Weights of a small GPT-style language model, trained from scratch on English Wikipedia.
Size: 14 layers, MLP 768 ReLU, 5.17M parameters.
MLP neurons of a small language model. Each row is named by its layer, matrix (up: input weights) and neuron, and shows model dimensions 48-143. Each number is 128 + 32 x the weight over its row's rms, rounded and kept within 0 to 255. Numbers have three digits each.
Before each neuron's rows, "fires on" lists the tokens most often at its 100 highest values on Wikipedia text that the model never trained on.

fires on: "u", "5", "Su", "Pe"
L4.up295:111137187093118156107138167164094129117153109156144161136154161127145084176146163094147200168092115140118123118173146120127141119110093112109180154113147176103072146133094255128157111087138095159100149157147098131118117064166066142143071114096181130152174130093113116100162141089108165151

fires on: "fin", "di", "ens", "continu", "ev"
L10.up547:134113168159135108120150171086169097120117119099093187139116132154209116063162162127142109128117153174068173058128119160111151116065116096106128159093146132073129146056165126130098115106156122093175179080049163204141151118138126116165137088146179130092124109132143106077106127156064088130

fires on: "0", "er", ". ", "as ", "et", "of "
L8.up218:169153136133123089126082112113148091139151144115191164185119142148119117179111119095124108132073081171085132071168143168177113136094098120213140129227135116173196136148104146124141112126091099107081051108128104096109114149163112068154125180135169153088117140102116145089059119134143114124

fires on: ": ", "pur", "ad", "al", "ac"
L4.up403:133155113160109095142135128128099118186154151112089154110139130105108132062131129062089142143124172092178137052173081133103092166119132125074161168147079122124124135151156145088108189098161185165222173133096120109096123098124096071106145199137095097113114112121103156199067121149114122110

fires on: "e ", "i", "er", "-", "el ", "age "
L7.up524:110137136086173167116077173112117149172130106090199131216106130198126151125094081148102160124114146078104105077095138105150117138153123136100107157146126139083134156133121145092122138163139140180092157121077084141129129084133154113115102132110139168163162165178108140075147116119224131152

fires on: "'", "4", "te", "arg", "studi", "ud"
L8.up59:147094130116125136166181133138184086166121133117162160119145122088166147082146065174104175105112140126099079148148152146128130136141109088176150119092155165099138205141113163150099100091107125091126095145172115127183120121131138158152158074127209120119173221099152147087086155065117128110

fires on: "en", "y", "ell", "im", "n"
L11.up187:153100133062125101134126129101169151108126092099155119121103199186096144145114142157109101100084147096159113141123165126193152149133150086100120138131123055152123122170170176119162123134129135135099153096100135097170110146153144151178127193140140199166154151158153171206136106089153096157

fires on: "on ", "On ", "ought ", "signed ", "moved ", "end"
L11.up417:106135165142098145069170162120155062179132140086088124124183161107159115138142142129120064116134126100123255119127144140125145176149135137184091113169144137139130132131109118089188141151149101102126159155175136145126105071077088209136129120101109127119152084124118118160131103165071088144

fires on: "re", "c", "op", "e", "m"
L7.up653:134147093121097144161191168127106126139160149126155077129215164103135155115119095090129103102163131124112096103119122150059151087076129126130151118125127139185104135134185121110154102094169156096150149109116127092175107148153141111097098113120126042187116113128122155069082161136127203132

fires on: "w", "n"
L11.up239:112136130135104159099183104115157106176133109157159168135125135116096168084124106177092103103059152118153095121139165108159082109146156097115166101070100118135106126120180181094126134147133131078140180194193182170098097095148131144092089153123107190196142125149142183189120168117132104139

fires on: "ers", "es", "z", "av", "ens", "iv"
L11.up100:122119141142152107134096118178158058168132111119118172163076140182111116083126083094067118122131141126137157092093066096119101162100118100135119101117104129136092135087119109158180076126121141080146096129114138104022160097099097139131116223154106152092099075155134089102139075168071155103

fires on: "-", "an ", "over", "on ", "for"
L10.up309:170110027146113163117100139120133140169122136062127146121115101148076125134099144167085128149076109167046180114105165139123141104104104150129183120160101161200068096161155109155184102113069114111088095141152126112140147116074114192215088141145165140101111140111134118104165140142164104127

fires on: "p", "m", "d", "am", "em"
L6.up366:151129169111090151094142096118111127086123137162143159159105175133121132144140164082131108153112151075129080181184152169132135136133102122074155166143086156078118124146136168095127093156149165057114099077094087144101175093136171113175113133102058182198133096099087061128181068149090171193

fires on: "in ", ": ", "on ", "of ", "since "
L8.up616:155114128144092196155115149133159144131145143113091135146095048148141164143072112120116116141089112099180075142162125143162097150059062110165077142206097135116086119187150117102180184108104107092133090123110130133115101112169139141144171147101123067139071132115152125121113123140087152107

fires on: "ers", "s", "als", "ans", "ens", "ors"
L6.up760:120130101172157104143136047126105105142174078017149185125117151131204120055095059141106123132143135124086107141186118136142102122139112066121189148112100146176092100098135111101106085091151133122179090120096139110113164118223134105126160117155100154144108150160166083111140107114142123125

fires on: ", ", "(", "ant"
L6.up598:159166139113156154132135040183123147149148162167109108166113130137141113139137103102157082135112129090207083109160181134073157074133151155095131165129175067198182143120156088181063153114165111143152106144119101176131174112119182097123065134147140126060123096133134155091128148124109153153

fires on: "ish", "ann", "/ ", "ant", "t", "as"
L6.up755:092126141125223146156169169135101172102169080064137107116084213170112109111175154093090102137108168062192117117047093098079139148132108137117133157150138118129108206125132087207134075155117092186083113129157081152156111096154203114129107124162108129142154136104125066145138156105125104078

fires on: "li", "dis", "or", "en", "os", "ac"
L10.up201:051160136167137120134163099107129150116136075074113185152129155056133143072098176163063084160193194142145138175145149149137129070116159065108145123121099137108101129121157174143084122144075131144139134119146159141127151099114096099166140177174174178104106135143104179120127138077119106120

fires on: "and ", "in ", "to ", "ite ", ", "
L8.up34:095130072172204172115164146109148118125072165139119094171104143181180116135111105144099083116120122081134127083095139168137106116124130112156131149153116177131172103130134136124106172097108031093179118140146179166141128110096136121118125134140161029163122171071189166144134120207111142161

fires on: "at", "el", "ob", "and", "ach"
L4.up724:114166181115114158132147131129129116194148121174121080176127142128084140074188127143106143107115098148136160140111136126158112102080104073120125118130169161110100136100177162096110173126164118169137068094163098159093134099232163184171156161143175145095157105132148154136151122087220111136

fires on: ", ", ".", ". ", "\"", "4 ", "6 "
L7.up625:121146177179115143083096126127118184110089119153157063152141130211176120141113123110137110119114162148107122151116154102151067161127148101130120174086145117088095122141101180111127162114109078134138075126126154189072094129106170098161120137165098149070122156135157120043140128101059139133

fires on: "-", " ", "and", "il", ": ", "on"
L4.up528:117136066158146125110141157159138197163139114125108092195131079133206139109147137160116169130141123101102098142124156100159109105102126183115110148178130173126108169199096102170086142114115159105133091081131123172139104150101077112145193136069112119166089133163124075063089158148131126103

fires on: "en", "ate", "u", "g", "im", "is"
L6.up353:105103131110147203170139171176109151073124129141059158145102044083117101108085119084138090123121207099132098121128155156124085124098156125106146162122129126200182121139179082133128112129143093136130133097125175138112154098103132180195116180109113159142198108111130110143137118150083130142

fires on: "of ", "South ", "North ", "in ", "ast ", "ant"
L8.up261:171129149086117145154132091198158125085106134154091179125108166181067096139112101062195126103125164091134111118160123117108115142136085087135131147152137155127081115095144165146089146090149111121152136197099169150155094102120157101120141132118167095135129187085149139160116121096100139200

fires on: "u", "en", "op", "ish", "r", "all"
L4.up299:141086185163160169122157159184112163080147116171123127112103131139057178156130174082144109112117163163146125105110155153102116128130149139096117198089149118120153167114182136161082126074152142099117159112102109148098143090127129161167057098087157071087212119101133081040135111127099110148

fires on: "ot", "ec", "ac", "y", "uc", "is"
L4.up193:133130131073087124138105185148118117101161146197167111116068077174085166192102179098162111112113077135113112105104125149138113092165104136077091144121144071140167124077107136118147059136133202158155043166150110115136089094135133138126140083160121109166092119140131132109110158076134111122

fires on: "ad", "and", "ed", "ent", "od", "on "
L8.up156:108152167159132166195137126179140193088137097108000163097108139049106138115143133137085154135151101150117136144141083154144113073080146117136113117137152126154159140178123129200182145172113142123119106143126091124139133163131126153189059120074128123061085103103151141167089111172158150149

fires on: ". ", "ing", "\"", "o", "u"
L7.up93:101137217181093125106116156121104138087148104177138132165102145158141122190120100164106122131071198103100137140154172087087085146132153088190146131105094106152178130132134171118138100083051068112099128183142140112138132158131085056154073117103127143110100143131130210136188146084099125150

fires on: ", ", "of ", "ol", "as ", "ite ", "to "
L8.up164:117108119150154103117116088095184131105128178126067077174144111114174122084132092122146082113169144145098079117086142114143145127061130142147146172132121155196208104132087153137093116084062116166146076164140149170119109086109121147184104116120163093201105202101077116127139161088111132081

fires on: "and ", "-", ": ", ", "
L8.up318:093103071138087116126154131177191131128141182090142096087142138146113037161110147131141140072087151112120148071143104144167085129099190060154138103165125200129169116127148113108114145072086114136157144124088195153201110164192177118153157098188160151143120113102163111151147088135138126173

fires on: "y", "el", "it", "il"
L7.up762:120073121090084134127150126143129151079144119165101102162094188110163158133106112155068162104109080083140124089107154123093128164138105157117137099196168122087078110082162117179089115109138109115148108087104112098111166049149094064143112137155099112148083086091160150096116109071135094135

fires on: "ó", "ro", "re", "O", "E", "z"
L11.up199:080063077136130167144159129130189132088152123117145130080183082144142165120111132152103081116121113179085081103175114132118085188126101102121168139128049128166120160117154048123134184080175122129074130103132161150099175129103170162115135127123084110107158114134137160160195139107141117115

fires on: "ic", "tic", "in", "y", "k"
L10.up280:166159113059068195100164123136158118129073095163142115097102142171106084052148125048086158126149120082096145130172114129121140201101198035120130133156150106146120138134123129111132159130141102156168127137092123124145118145163155146168096085161183145127047108175116140172134140145163105106

fires on: "u", "k", "in", "le", "om"
L7.up442:159176120097169141162184114144109090066108102095175130175158137129088161082173103099090105153127147176161105097127105146231138174097110143157138114152092117170119142092147114091195129147155098156137125119120081125119083144131106120128077209106144112121173110125154154078067151129084162130

fires on: "/ ", "up", "ad", "et", "ed", "and"
L4.up291:122124143074094208133104107157078161118124140092136090103111128109207126158131129128130119124122136176076136154105106103102161135115103131128147097127139190083125140115137170213148167115092127149125132092128054125118118131162175229147144134100139141026111114142108105164122181132130132157

fires on: "\n\n", "to ", ": ", "in ", "on ", "s "
L7.up324:138130130167142172145141144103149138161133163095132069164152104088161074135149096199069125121157136107135130135099149154162090185136145127141134174139119161157134072122081141088178133035102154210163163106142168140148066123115152112141115131129161162185120153105123119097066084202156119108

fires on: "ap", "u", "us", "r", "min", "ow"
L8.up702:071099112161114121110140106192098142095118140166164084145128123068148139143161126073107182104099148165108103099120139186118161060112104163141127165130105116063105143085099200171124136102161165126127160061131122148154145114128124178133155125156121090117101104127099101057111160098133124123

fires on: "on ", "On ", ": "
L7.up128:096118160131107135168183170130169120156167128123100153136158163160099139086129097183187175163084122140166123120108124175167134150097095114115104154159089101169104148173151120095175209065127167130132153082131095119118089056098128099148126127084135095173112171152117158154079081117137159066

fires on: "and ", ", ", "4", " ", "/"
L6.up430:122129165139141203081101147190125137109156108133194051163144125149184107165090078153106098152138131107117154071064167089130130077104101169166144075120094135179136147163183174100143175137163142118140180147096130161082107131124109141128108110119094137157136149088226153109130132150155128153

fires on: "vis", "ess", "on", "it", "ish", "ag"
L10.up3:130135053131150107120119055187139120114124122111106153112154157131152163137129080182055146094125120104198106062142125122141110160095126108131147171079125099155128139152128134173164099130127106083110131130100155172128159154114139145140117158142132155170100158126113158081158096198134155113

fires on: "s", "ed", "ful", "le", "ing"
L8.up612:122095110201071099134121078115099079112171091119118090161131138194150144152201103147134136128146118085107095076102098144135119108145168085113110152152152127089141083149181102113140129181204127110148133167107116122093151171115131076183103200148115105140070159154100153167128131142075176133

fires on: "Th", "D", "H", "ic", "th"
L10.up1:091097153154166101121226158125092133083179128157059091142099071130122100151078098160133147113125166135118155144143161159146079189142130131120145118086142129148134125125156168128173092117181089128133164128155126149177144079095104087187150096128079156136107153111138073100097113184093097148

fires on: "our", "| ", "ic", "in", "se", "tic"
L8.up192:105132160117089112181142143082127101139116075174133066160127060149143130112147117074093091161123145109111117170171106126172090142151148122141151122215155122087139143154090121107151152129129109145141113121158068118206129132119149069164039131149094169121054091159087104154141150131176156148

fires on: "d", "t", "os", "z", "ch", "S"
L11.up475:114124124150169157182139146095137134179147120113118168015084178085100159060108103071122068107109146132119146137135173136091169051093136115134182176114154107075128165096174119157115104136171112129128082152141121099159144139131157086115082104104130156105142153185183139083112115119153103162

fires on: "ed", "ly", "ad", "y", "le", "ing"
L8.up185:116161149201101076149141084114115143153107095101117093111158124137068127104112071144106160132089037088121168096086109160126153137128164134066116157095154205061122144108147122163172023140151099119123106193072099131087153112186106141150123158138096125149130170099193130128144102112067133138

fires on: "that ", ", ", "This ", "There ", "who ", "at "
L4.up573:098144186170134133142166170126124164125147111154074099150145116193145118197119097093094138103129161070109168172191123063155118070126117097178159127152100154151110122142137099104149206123123072117162117132090115144114128115150087058129184130067166135119082086111136113155148129103090155170

fires on: "ian", "and", "ot", "if", "et", "lev"
L4.up681:167090174111166177153080129137124093091118131086152068128155137132157117172159134137131105106125098191152159150142158154207143051119062130154070138162096111094115148111119075118140127133121119095119104096150051115124149134162141086146130172132130129166153119178114071134142151127170139133

fires on: "\n\n", "\n"
L7.up274:067156155124159138154110157145105107065107164085120149144121122140086120182142123132113159095126145147107056143105192166120135135093090127150103072109165117104120123061075110147121196137111209152156107096188110142128132112148181029110112175114143214135125131106128151099113184105158072159

fires on: "ap", "as", "ot", "at", "ec", "on"
L6.up198:122112143114096147160104122121149168083171127121138199102163098185123213113089110095103172080144044162131133113149121125125127049119091141128166116132101155110130147167142095138159124130136089099114092100132135085106175126133130145100123113175133128097081069155166136187111102105182201106

fires on: ": ", "===", "): ", "not ", "up ", "signed "
L2.up109:096179191126106150140136176190113045136150154112132102142190108164142103108138144128097146115097141169123138125084134113107148161085142110113120136113094132112103128130149096147099162094086146103198202088184099124184114047110127108109116111098160133110121152038120093156172059144143135095

fires on: "as", "de", "ap", "and", "t ", "Ter"
L10.up454:142124149111097130140138086163085161118163101122117128109074099100111133116103123049167126118111113156140098135181124057088109151140118147104061157096096083121162169180168149120114195081138106180165126120119101141120112131095129167074119192156102117167132056132120150112130129098141186156

fires on: "s", "anc", "es", "ess", "u", "ut"
L11.up115:101151156165125105220156079151157151080142149100150121151139129127125167116091118161136189130140131061145114084177135117126133099129135152087096164061138088088129112145069131086147125129101131164155127168138124122107144152141084141143076100121110140154127095224089188125154186089138194106

fires on: "em", "and", "an", "et", "od"
L4.up190:122155123125158184174091164190097100154122082135092156101160083131152059146171124148111132129173071125159150124186143105113119039134098127109114131178058135154189182096178128137103127115174098080108104140141122108112155156139169106158088127097114115130115121146164144157117150134088153151

fires on: "k", "y", "ik", "be"
L6.up241:183092146133089125093127124140171126158117107151187067153131138167087178093084191090163135157172117090079104160119117089202145163088146079156088107126147120091179118119163142155130148170149152140123098176097143116058110141179157099176146131093115136154131142158140149124091112152086134131

fires on: ", ", "born ", "and ", "to "
L11.up551:131124148138148109131124134218180114106119129111126069150158113057096105188083128107071069141112083080173185102074137122138075100065128092177131128177149075122135099139123131083169174141169118110151114143071114158073171121176171099174133145128146072108189174085134142115157144155105154161

fires on: "is ", "es ", "is", "ar", "k", "ol"
L8.up188:135100148111108143102184116100107110117078069113168119088139147154085144177177092166172182117177129169047106162171107088166192118075097044131110129179141093121127073115115136184128112090116155107136105113083154179100123120073125176086142149106161152147125119181126136180109106124120082103

fires on: "r", ".", "&", "k", "d", "in"
L10.up504:136128132127163174119134157135141149070210114122168086162131098139090183124194107143124088112054153162133157128095049125155204139048139144162139131111087040144111120123135151154143142096107156158125091095118088170119099127108076108143079092065150091177129188093134116118146172164081112091

fires on: "==", "med", "Med"
L2.up668:157122179116098118071105045151136156202117149101087129167160191120115059119087139135152122130124173135081075088134156157177158114094084034126134143132133056102132058145142129112160113135122159105097096107142105087139127117096136185086119095116134123132125156135127176119082145155117138087

fires on: "the ", "==", "may ", "I ", "or ", "ren"
L6.up604:120152147167133173129115083139151168160162118146127131100120171120154084135054126146143048154147107130095094021095136120175164085163069125156141044154136144145155080135116168093118090090139144125121124150118085116131157135133140136118107077174094175060115058126149182160158186184134063165

fires on: "u", "am", "P", "g", "G", "p"
L10.up648:127142164085084077155151105143085186148084128147134133180149057098082154160147158076138105125097143169067113120093125089112116094134142169091221160104123168172142126105200177130158137098073166115090123074158085126130167114121153141200083134121073095108132087119075135128140051115147106186

fires on: "- ", "x", "[", "id", "ther"
L4.up196:085119113121102122180126080144101140189126115119164165155114220064188126134178108110168126084098139172111135100181095133169140107098120089108148127147153115121136145131167146121137108153254140114146124084137152129142071118143155125108130124085093182146081136089070089117090066127125102212

fires on: "ther", "ir", "ot", "em", "id", "el"
L7.up606:135109096117093115137101134135116169147174096094138120123182206110115052128168154120137120106078128103085110067093138128167147065115153085073145131138106179101156172136127171172163055127185121124137103128055157133149142170135179156169156155117103165097142094124067173117148083109102170148

fires on: "e", "se", "es", "ak", "s"
L10.up179:128106180133156068153157156160183177094116091112080150170106138180181176066119087044108171124135246131122108104141128147154082147132173168082131166115170100121125187122103144165109159107151140102150096164093148135096163098148112148138111139100109115143157129163132166051147148103121098138

fires on: "An", "z", "ak", "d", "as", "t"
L11.up30:111092150114156135224094109099159115162152101163068144122099166107160120104151126126089112113078126109137082085161131095150134112116116132156148114089156097100191152086110109178148119176100080129075100152098118177138128110198136168158089104162106135131147121192166089152099197082144179112

fires on: "n", "'", "ab", "v", "ro", "en"
L7.up361:115065120158107121145122161186187180141138116141152168111122167139153068152113164119113149123178118068131145093156085168183152195136093125117165086149114145188126097186125116132128158136112164158133098125114120064120114148181137068110172109076121142101098149180135106093146151142066164114

fires on: "-", "z", "i", "i ", "ue ", "ang "
L7.up492:184078116134160144163131153145145173173108106118132114157130090138085132107054163107170159110123107153085154077107162123112099133154114198111114134178098144152143182149167151118107166116130134140086153117078093113127179108100148151143121134123179164116184114165081113141166124102112065121

fires on: "\" ", "ens", "1 ", "s", "3 ", "n"
L8.up426:101130125153149119138141063121113059155187183081102158095116112172113120081123076174098172092121130104092124130178188129146124114160138104143143130131128100131102127111105139178162090135128135144148151131136121080131116115120104143163117111113121111141151151154163144069117146110089087137

fires on: "also ", "he ", "He ", ", ", "who ", "then "
L8.up36:145104116206113100144096147153155136144089082149081104164178066170077126169123122119078206117186146181119171152147134125173115053088100144193138128137143170178101159136086148071084134089075133107108118112065085124146078105115111119107127161212116093147079131076173105159086128156108111130

fires on: "s", "ic", "ers", "es"
L11.up557:063085119105063136153220097068121133162087107113112156128084073168124117099072109091073120130115113108063107095145120105065188096116118101176073122133090095140077172151153160133169116105111114150151101127185063093104114127104110122119092097169139157113119160130172118105093133104126160148

fires on: "e", "ch", "es ", "k", "f"
L11.up479:111074110092118116088159130059144079131139107133155122123070132125161151088128133100220122129132119124112113141181133130173161127123121092151156155140160128133100137097072101157179079185104139117036122112080113142171130143111097101168099063117170178121103156154175108184096097107097109144

fires on: "s", "es", "as", "History"
L11.up116:109108122185112133155143100128146120126116148131126088121076171184114167138085092116159126124128125114043097122075129110094169139077157081182128150117102166167120111105167073125168073109104147092101130138105114073152148110089088111124128160159154096105077161188140096123156138137139197120

fires on: "Ser", "or", "jec", "roduc", "ac", "Cal"
L4.up436:098133158147138143156096078154078155118113095092087136148100116137145184199083158096099102123126124146184151128114104118094159116122153035138161168081094109080120160079135108130158120109072162122078109135117183130125181115124138116134118108133090131093159128156150149116109157102097105179

fires on: "ess", "em", "cri", "si", "ri", "ish"
L7.up428:112093085139106111128146130150092108149119145093099066116128097107085173182127114208075127099181112097179070144124121108085078170131185148073128132104142116118117135144084074171074144160114094099064086085109128093125165120120111155094129125157139123108171179111094145146119158197172126085

fires on: "f", "oc", "squ", "(", ": ", "bro"
L11.up358:070101160138085191110121117130120099156115100140179128145142121119096168208106121129138083124083067123163122109114185156107145058108149174062097142112050143104118130136161141087131163138117151121110149174151157140167094162104156098088176128103190108154125152166161221171054148099136150116

fires on: "li", "y", "ri", "U", "ay", "ak"
L7.up669:135114119175097139137140140115138128050099109136095101141090190145089151123121097147085081105173174171163080189119186135131120122091067223064087125160118103146150143174136108187132176121146206138149139128099169171117145109137049105179090082102118114107083086150166128145097142126149203160

fires on: "k", "°", "&", ": ", "are", "ak"
L4.up82:148159108145113144148116149159135116141133067106158139097095114163161119089131172111169119142097131109107113164077121081178136122069159154146124116133101107170112085079110130133165189107166127131125147045204145133133080104113055110123105118110105135116155133123113089147136156165123128117

fires on: "li", "ar", "ti", "ac", "on"
L7.up561:175151091130113089161123099156139101138173105155123126154139159093151170124158094182079099093089111138137137187131106093160128176118193149125093135125131107103114144176138146069138124119151204092250166151118125177136116163120134140095171058149090137157130072081170132121126126076106122108

fires on: "\n", "in ", ": ", "\n  "
L6.up18:117168121119161115171098137155199130167137165171102144080139062113083156125137152072084146160197134137110059181213113089100131133094133106104145148123088111082068145105143159163131124095128140125129152116120124147125151113105129113119095165061170103161116110093153142079113121084085067123

fires on: "\n", ". "
L7.up426:143187120142089139150094123121061184136180168110188135088110152136130140160165104098128125105170144106143091146121164088073137144081085073102146116080114120117096117111107157166183123159019097135162101127122095188141081130076115111123137167094143165172110082117178118127127113089155099148

fires on: "th", "8", "9", "aj", "and ", "oth"
L7.up199:141181147132160212171127106140100099135149075114158126170101182121109083176100110128164115074183191129077103096080101109168169095106026155123139111188141165106151093136058130118150117090142113145127162090158130111134101146122183137082114119105089093138148140190104101091121098166120135081

fires on: "N ", "is ", "a ", "ia "
L2.up738:136086073158158073127109101183088106154136085120135157144133139210143176136051153115165113108133105150151164179143096123115136123117135089130142137128211146118181157139063131127127069140162227107139161052147142129143143088142122134131103101164119086031110127157097112133131116090113133106

fires on: "y", "li", "U", "Al", "Ver"
L10.up328:075094138115195115149109108100110113152093106122162113135130194081111200158199116096116083113207095153159077135128147074109133150159107155113097123149125115149147160164118144202123157156121186118085147103153175125122101099138114076151077162135098167113121151172191092112127101128123157163

fires on: "'", "on ", "mon", "On ", ": "
L6.up13:095147162134103175137142142100139134111118121162152168155178141192133166089162130098177136096109153156142145079080124139191120147082107155122105129133135179062147122136139162190186215182106164110170128141160090104133159090135085145169094126080126103083142193166194149111091126115149156103

fires on: "in ", "th", "ast ", "outh ", "th ", "on "
L8.up759:158156148141164136136144145161183116192094159124156132170110173168087132148151126090155135078169123146169157154167067135142153148136121118115131128125154143118044151127145166122126128074166119139149102169112119116151111090064091132116154144049164100160110122138114088122146082080131149151

fires on: "a ", "s ", "tis", "\n  ", "che", "g"
L8.up237:086080124147132158185160072128101095143149065154090078117105118115152073146183109168117166085131158059162167187165097152148151141177083123130143161118178154172099181174148097145091090128135073135119154122147099115151125098123143127085145090104098118162116177124113103077124079118164145090

fires on: ", ", "od", "″", "thor"
L6.up319:136167124183153185118134118128146121133153087149135125122119078157086125104113126117184122090108170102192148118170155107052108103126128125065114152123160136154161108091150068118145125139166136083095133035088114142121160079174076120138107123088120083090059132117117203108146105140072152137

fires on: "Br", "Can", "ft", "am", "p", "P"
L6.up215:087157210123074137120133116091137158041104115141072121182130158221169125176152083120151117068119145079126137100206127103085126101103140167117158176109147132072087162082128154098093141188149148137148137072083098146123104123118178085194125120103049178119130144119131140170133065153139126136

fires on: "| ", "ti", "li", "ag", "all"
L10.up762:093126100102122146116187103140192136086185133144168068105139170072141140124123098139050116087140110157093049191109107152116139131127159161148142129157125105101074135130123166091106152119116152111161073096150120141136152150114149177086060058136114136070148139116120126161112168192139093139

fires on: "\n\n", "\n", ", "
L8.up518:118121107143110141093155108175082157160130203065098122151096093235144175193108152153141077099126157130103110165105148125122139099104107167165134111115195156199084143100114150122158128124074135159153131117132138141154079129147162105208155136126123178141097068077144081167099124109121109152

fires on: "on", ": ", "′", "on ", "9"
L4.up680:127120105185097097121154112160182125109189087152070091119158126097153199192151173161100115085177138138092135114104096108169150134154184100097148152186072135103167158130081137113103093140119161114103130136156112149109125191057157125216171192162069124131152096153117132116082149156101123149

fires on: "ot", "en", "um", "ul", "ac", "ec"
L8.up178:138153143068163148177140152174142150148140160134134192137107157141133173119108144128147159106113145141109120093126124147174160082149103125118134107137162129158111138146097119095126072149100136102160080142144106116135083112173129183130084175208091130114112080109158096143090111072115120140

fires on: "d", "8", "p", "9", "2"
L7.up87:146144163139114140165092125148114109137139049132078094158159191104148113149109076093125133047114144106104079114141135110126124098106149170088149133158097098124131088153156102121095156138134140126158157073220175075117161075103154118165091135110119154157129119129069146112128140102140153140

fires on: "am", "ev", "om", "el", "ad", "and"
L7.up89:146174141126128105185094181128167148091146059147113122170144155110091107143172136196177090119118111162130119145147145119102183133094126089119141121164147154153101169125139146136067103128158141137125091069162134156122123163202166137121103143075146117124098123049090113151121107114122129087

fires on: "\n", "==", ". ", "\n\n"
L8.up420:127134165151129128110077144131076144130125197091110142125139114146105130130110162107106189111142154117171090118120215139117111148150096131119119151096123165225118136072117117140182127124082175140134139118127065163157112144132112107110134151118130211139137156129168118168093102129170061108

fires on: "d", "serv", "dep", "int", "s", "e"
L8.up162:147136117126145093114157116140191144123071138119062103137130102169143168144142070096102153118184148144105120119141097133149149170130169131111137177084108095112129139194110140127123119125131151116140122146146085122150073121190195127068139112163126149134171078093168111080074091116119179130

fires on: "es", "per", "el", "ers", "e", "ial"
L7.up531:106141079110128095141101112156099109106127114100169126073068160179111138106172064153147134109116177159109186089094118111093165123126063074151168094157164161143080152170105062094158177093060113100152107159125134069043126133077122122138111110093158129134154117142139127152124076122123113132

fires on: ") ", ")", "a "
L2.up402:139101085126146113153144071164107139096101039163114107168159097154124106148160044201140109114142111135131096163162113123150129127126151144143145134132176105129163172145094177131091107166196198138094092115138176113153126106128151087081139118118100128122108164143150095094119133053082122112